{
  "hidden_size": 576,
  "head_dim": 96,
  "vocab_size": 8192,
  "norm": "rmsnorm",
  "rope_theta": 5920.0,
  "parallel_block": false,
  "init_std_qkv": 0.019,
  "beta2": 0.95,
  "schedule": "wsd",
  "decay_shape": "linear",
  "final_lr_fraction": 0.1
}
MLP neurons of a small language model. Each row is named by its layer, matrix (down: output weights) and neuron, and shows model dimensions 0-191. Each number is 128 + 24 x the weight over its row's rms, rounded and kept within 0 to 255. Numbers have three digits each. A neuron's up and down rows have the sign that makes its largest values positive.
Before each neuron's rows is what it responds to, as a language model described it from the Wikipedia text at the highest values.

Table header cell separators. Pipe separators after a column name in markdown table header rows, such as Party |, Role |, FA Cup |; weaker on mid-word fragments like C-ant-or.
L4.down1149:085124098158111121111110118118147120138106141102125136109115120130132138144069089122134139140119163083120163123149128107169146147121069152122154111126146130148130134094139093173133129129099105181123166136124138095129154076093140125149127124123138174167138133105128134145158100123115108167116143095144139133138154122112161172127142108131147121144134161131070097128124130123126119096117127128145147153097104106144080083128157151140153111144139134127123101128173140126137121151159142118128129171122155167133120126132109150119143121107114066112142159171145134095135190101110145146

Digits inside numbers. Single digits inside multi-digit numbers, mostly the third digit of years after 19 or 20 (19'8'0, 20'1'6), plus codes like U16, GT300.
L2.down456:149125125124110066096142115153150086146133152128130108144084114143159148143157138062135134154099125117125163113136152133125116128146118110119132133135106113066190124109158125120173157131157127105152151162140124151132130101137143133123142109120173161123157151136182071151167126093116102140134159117124120110142119116128141131126083154097161127162123116121124158134148123102157133102197116132112150102133071155123109109131118117122136139157145072129160185132113117127086117125130092127124102099136130156134091132133138133115094114105152153094093135135159096128121144099146114149

Noun-compound word pieces. Continuation pieces finishing common nouns after a short stem (h-air-y, le-ather-y, t-ank, bon-us) or noun modifiers before compounds (household electronics, government building).
L5.down916:107145111098125156157097143134154156136130105119145092123093129160169139134197140103137125156093103118121123123117073133114105118135124143093132136110081108134096150101150141129104110107119158119111145154097127114131121148107166109087152124112125133082112151092093125119153124146114187118102164166134069105135118082133148130133146137130157181156119126180089119210112119164180135135164119128151146135125126113135132077097098119154118130118146145128114105154119165141136158124124160098110085115117157125135123122171135141138139131139117105148122134121116133162183124128127106104

Table cell separators. Pipe or semicolon separators just after a number in flattened Wikipedia tables of sports stats, results and specs, e.g. 8 | 7, 9 |, 6; Ret.
L2.down1080:157075117140085129093118133101119116149142108127081131122146106086186155149173123112175140118170135157138145153073086098144120128147118129147135134133139113123105081083157150130121125154119131130132096131132140137136151134115098054119142127118133109121128141155152144134175145090160099148103130102119129129124125165122143130130113109123136139114098116122171116113120126157113125133106093102157104117100153130157132127137122129091154151127132126126078156141112136142140158191157157121148116164126087106157098143137138109124089134121141099120134129116157146114114098114170112111

Digit 6 in numbers. Single digit tokens inside numbers, mostly years in birth dates and biographies, strongest on "6", as in 2006, 1886, 1967, aged 64.
L2.down883:086159113161102134116138131140110138133126117100148160129125148118179122154077138161144119153103127170144099123117130118138073147139152134135150117145171132141146118132141139146089127135104097151141081130151083158108162133150131167094120150089120192131125133139114113137095133138103206077112153142161136150133132125135166177125159112122123083116155113149127139153134135106118109123108147133144096143151115120129162159162124107098147174130108132091136093107108134142131126121129132150149149100097168134147114136101113135132136152142092166111153131089116118090096112153125143100

Year tens digit. Fires on the third digit of four-digit years (the 7 in 1978, the 2 in 2023), mostly in tables, lists and dates, sometimes other mid-number digits.
L5.down1054:119110145136109135105108132154181124087172161119152084129137166150124115126125139119165125096126140097150171148110113122143131107159095126161137158137128166114112187108130101148104153111111116101125126105149162127137099151137117132130096105103108133144129144158121084161162133072130151127097147175133121089107163110112116099101089133105106130160069130135107118103130106131123113107104095091146141166182127088088130159140100128166078122140105155099130147133095146089157167110102113153143170116132160130126134138116173135135117134105111100153106146163103142116207118076086073134

Word-completing suffix pieces. Final word-piece that completes a split word, often a plural or verb ending, e.g. f-ables, phr-ases, disp-utes, interrog-ate.
L5.down20:101137118146125138151137108103149167130106119155149079120123165104128127133129109125107120129137118161118083124129143139119121156135156141066069103130115102131138124154162083126113100152153101122131146139105144134115132137107130096179101177127148120100128148096131137074113148153147116131141098145104123092089122132110076130153107095138127122102125125166110073096146124162183112132092109143132105112133142116129126112108094178119104093193107130111140152095149098136140166131112110122126132126154136146143121126082147123100112125168106068103167105124163144147144133160137140131

Year decade digit. The third digit of a four-digit year split as 19|8|7 or 20|1|9, mostly end years in ranges like 1983–1987 in lists and tables.
L4.down454:110097191130107120144165101137114136125128141143137137097130117130126090118095160112130140142139115143112149105099128106172090154157125132137139109137147112052140125130113175096134135149090139158129130104122088119144143112149102119123162087133132117138119173137134172114178177122149149132146144169133086108145145109119132097099097100121177115119120142119111113119155167089097159165135143107118168096141139148146091147151155131158149083173147112123121140118128106133177121154179169098164132103082167155152164142120136133132135129141141141124163046163142146145145172157106113121

Degree and emphasis words. Intensifying or ranking words before an adjective or noun (most, particularly, especially, widely, main, major, mostly), plus the third digit of years after "20" (2004, 2019).
L2.down639:174135166134103126122111112139128098134144123084097164142146109151136083084139098143145130117124113106128151085124094149106148146107179116059194105124145146105104138126111124125165156137134181110118133130130155127092103118141123139101152130128134110135170135150145153174145132162102109125108077119133134143109167127082098145130142114166140125071117115089101174150080124166134115123128159128092146141118106106109130176118149110156149119138173116166127116121120115111097108133090159103160195108139139094160163112143123140161122111109075148141121116115129104153117155087126130100

Table and list delimiters. Column separators and breaks in structured Wikipedia text: pipes after table header cells such as Party or Title, semicolons in stat notes, newlines after section headings.
L2.down68:130110109117114138118137114124158092118087150133130137153086123106133146138150106146096130112135112136131142099177152133079132136126115132124155130087150108139152133141140070129112162114146167132127155133118136138104109148081154145105135100124126107134099154173127136135126159137092094114141126060103149081135078133165128096097089129124147114136133144160094122150123119161128147099097150096100088172131110115101148170086180103098149117107149197134139153128139146112140131116084111108136154130147104162117127135121163140124131152126110144139133125130174170124099143143138140090

Degree and evaluative modifiers. Degree or evaluative words right after "a", "is" or "has been", such as far, widely, well, over, small, poor, central; also scattered tokens inside tables and coordinates.
L5.down512:107124128108147107132153062125155117121114134129170139119120126134103127168111129139101097126133124118137147105134092135129147098163156130152107144079130128120136116116135118110144100130106156116173113127175143117119122120152172120140172100124110115110126098113179137155152142147105142115164143106118148176140159147164140139158119143176110099141104135133103125145141123161112156104143147105108103107121117112062156115153110122076157141123123127162115126148160118097107118106117152121153104142121165107150103143113114073136143166136113163109126149172114144129154168125138152126

Sports table cells. Pipe separators and first digits or country-code letters in sports results and stats tables, like "| 2 |", "NZL", "TUR"; also occasional name glosses like "(also".
L5.down800:136104155089131123160136111109157126151121109127105124123115118097131143180131132091139192124129148151139080149129138125121144150098135136145095133171118106139125122157116070105131133123150125128078143118120094136141110109117080098137083108144092099097182149170124129157139128116083145076140138144121128138139106130160138119155126142144115126164142116133102095118104131134109161117136121117142149116119129104113107149131086127113123119119127135108148139110088163123110135107112089129142137114131142116104208176128129157135077179136116136137132102133124096164150148149116134128

Year decade digit. The third digit of four-digit years (the decade digit after 19 or 20) in dates, tables and sports or career listings, e.g. 19[9]7, 20[1]6, and sometimes the dash in year ranges like 1966–67.
L5.down1:136140094132145143131130095127121083146135119156140125095138125138084119086136094108111174167147137139113120123129162138078144140123119163131156138141150068088154150136142147135158106124163133115105126117155119167123129136138154115120142128138126127126156113152115171121082139090103182134138115154134104129101105118128144115112155183117107138096093108111126123155081133153128129122121092133138063126162105132092097090116142131131130135148109107159102110162123110165134121160127106121138138153145152151139095115117153120158144150135159107127117148154135136141119088128181093110

Plural noun endings. Word-final plural suffixes closing a multi-token noun, often in names, titles or lists, as in Lands, rivers, spaces, Brigades.
L4.down1027:096167160153111139136174075138166158151084107103188113137154139140136163126117125155138114135117088160106101131126134112106117105117105128136149158134148154161134105113121121103122155119087110115111137176121113132142134129106160120162103117128125141102128128097129106115150144126125090119163111130135127153084172090169089129143108112146093089109143141101130142119178121101152104105102151118102107167113084110089136126094171149053136132117121150140107129102130130162133115085109118135154130129103171091145138094139131125075155137134120147104141114118147100137119111136105131145

Table cell separators after numbers. Fires on the delimiter (|, ;, /, space) right after a number in stats tables, e.g. 13 | 7, 41 | 17, 1; 11, plus some mid-name pieces (Az-erbai-jan, Zh-ang, J-iang).
L4.down224:172145115113164163142147087137161167095158144145176134105105112180129111169137130139103111144138105116143099114140115157104113145116109148117103131144136125128139108079108113104155149135130135124141100141158108121154162096121157147143149108161115110099201137130163127174128131132118134113100121089091141119131142166131162118110151176129165142118097114156096064137119082130135178146174146126127115169090087158130141136120148163150153136095141171114151111118141143140092143125079120149137076132147114147139120167181149103151117127086161125138141147122138161139145162176092141120

Word-completing subword pieces. Final word-piece that completes a word split into fragments, often plural or noun endings: pill-ar, dev-ices, rod-ents, bagg-age, good-s.
L4.down1194:144180110142125138112096132145139124144138163104098166158162089125181129145147124107147141099151089157118147110138089157114126142106125127144135098156139099112098072132125144121061136120138145151108147152080156137114112116151140115095101139137114105134110080115127134096139141138143151137093114099095149062112120139128072091108124157130096107109091114137137115136134135116183115123146108118150170144104134122093141121081130147144138110136160147113128125133160068178144145148104129143114158123155131166123140151108151162133134154137164152125175153084143088122111147152127140115

Final digit of numbers. The last digit of four-digit years, as in born 1987 or (1975–1984), and digits in coordinates (55°51′48″) or decimals (3.2).
L5.down64:114101141135142121171152165134155119156101165126116144062128146102128110119115143095101066106142097137140112162151155094154147111146127116113138148138134111079158125107110154120112139101127128127138122091151136143132130146117094113100103142081158145143142149134132102132096147131093089139145144164172118153117173129117157165134126109092101177081158135173123158127113151086129101124115120167074116155160157088137129113113132139136084135155118116127122131074151099136119091123127135102169139148149119150116122116121135115168124146117139166111141109106095105112145126108167097165

Hair plus list fragments. Mostly the piece air completing hair or hairy; also scattered tokens inside titles, names or scores in lists and tables (Cidade, Bigg Boss, 1–3).
L2.down1190:149145116143126094120171130092158141138127117126107135117145127161062132099119136152132072114127130156103175112075145133143120110130157144112120120086129139166111143146118123138131142089105124181112106124114146098096142170107076085142174143185086176137127105092145133139157099157121162094146122153141133170094137086124126107189112138146153127138060113151142115145127104139166160122089159124136132133163148107129111146132163189133107100115101136131144119128144136139135133131140124132145131154119145091167107137119162161070119132113142141129151150124138154122123122158113136120

Year decade digit. The third digit of four-digit years, right after "19" or "18" (19|8|4, 18|7|3), plus weaker hits on "death" after a possessive and "un" after a quote mark.
L2.down411:096132130163116086136152128139135090150105084159167162115064086095105149136105127142111158168155111105129145117136104158106146160115142160126138150144142156122099100104165139162115096174117128152125103161141121109089126137154148090166168147090143131145142123117117180135122195125134127139144130121166146097127121146114126148117141061135069165125154135150115117122098135101116121123085141117122164122096113145128132109133141146102130114126150142107132161115147175141070103089142140120118128103149134122096162119122160152106125124113097108100119112125131115114117130101141095107

Separators between paired items. Column separators inside wiki table header rows (Pld | W, From | To, Apps | Goals), plus joiners in pairs such as and, or, & and en dashes (Lewis & Bockius, Gardner–Webb).
L5.down201:151132126127100076118142147129125137132115144146116108080115114098115158144083140139165175109137086118133121130137142130126119127171067152145142186119176127135161135105150149135121144154119152142134119120126154165114097134088133122178155087153147150142145137091124094150125120145185115132114154151147139089101158140165124148120090099107139149227153114130128127102158094103116113087118134119113135106129134095129138138166122102155124188126103099148123125160118104110156112114120133123148072150125104130140141140117112159135150130122164092108115140122090149132164147133134116088

Degree modifiers, word starts. Degree adverbs before adjectives or comparatives (much heavier, far more, nearly painful), plus first pieces of split words (Direct-ing, bound-aries, elect-rons).
L4.down35:111114110152136096115123119189085141106137163171096146126149090147103161157139130147106132117083154092138073136107118094096127130114150147137149128116119171181142102134119083156116154125137071112129108119148149141141144130159074147155128083145140101111146144167150147150146136130136129167108102107125136137165131117112134173120146104189087130145125131180131106141132188128138113095112137132124136169173103125150121129127121100111122127117191136118123133164117148137176127123127120185154116160138123124146084138098099086107123106099134113093155123136170140131102158115098135126

Year decade digit. The third digit of four-digit years after "20" or "19", such as the 2 in 2025, the 1 in 2017, the 0 in 2006.
L4.down834:111166115140094103122140166102143134127083119136109082086142127135103152147120132119135119150142080138108153159132145115139129121152130089105129159136138089129120147136112149155110118135098133149144109124101127161122154095086110131122124110143123121101109130107143130078142099149141122131130109149129107153138145115109159143111119088145155119090133138075171122098141181126123138139147152110103130082167119108147114106101112132126141118100120110135124120151142128142121065068158146103173137111141092140104110113065118130152156175138119112101179135110157122143112137121164144141

Final digit of numbers. Last digit of multi-digit numbers, mostly years in dates and lifespans (197-9, 201-2, 193-0), also codes and table figures.
L4.down743:095118117160160130144172130105124132135089149152122130125153118131114129122109139106129150105126094091148099107111146149159134148111070151132124103134137109105112107186134143123129127125122115117129162144124094135098110152111140141105099155139124119131114142099120133142148145118135152151134124146137132094121176136191110137145143150110140130255104146174111109148115183103154131126173143108140126107099118111087111202135114159115114157133099130137116143177127133163101136112155115144132140148143154094163115119126144149163104100113102092093138131132163141120155149078121119119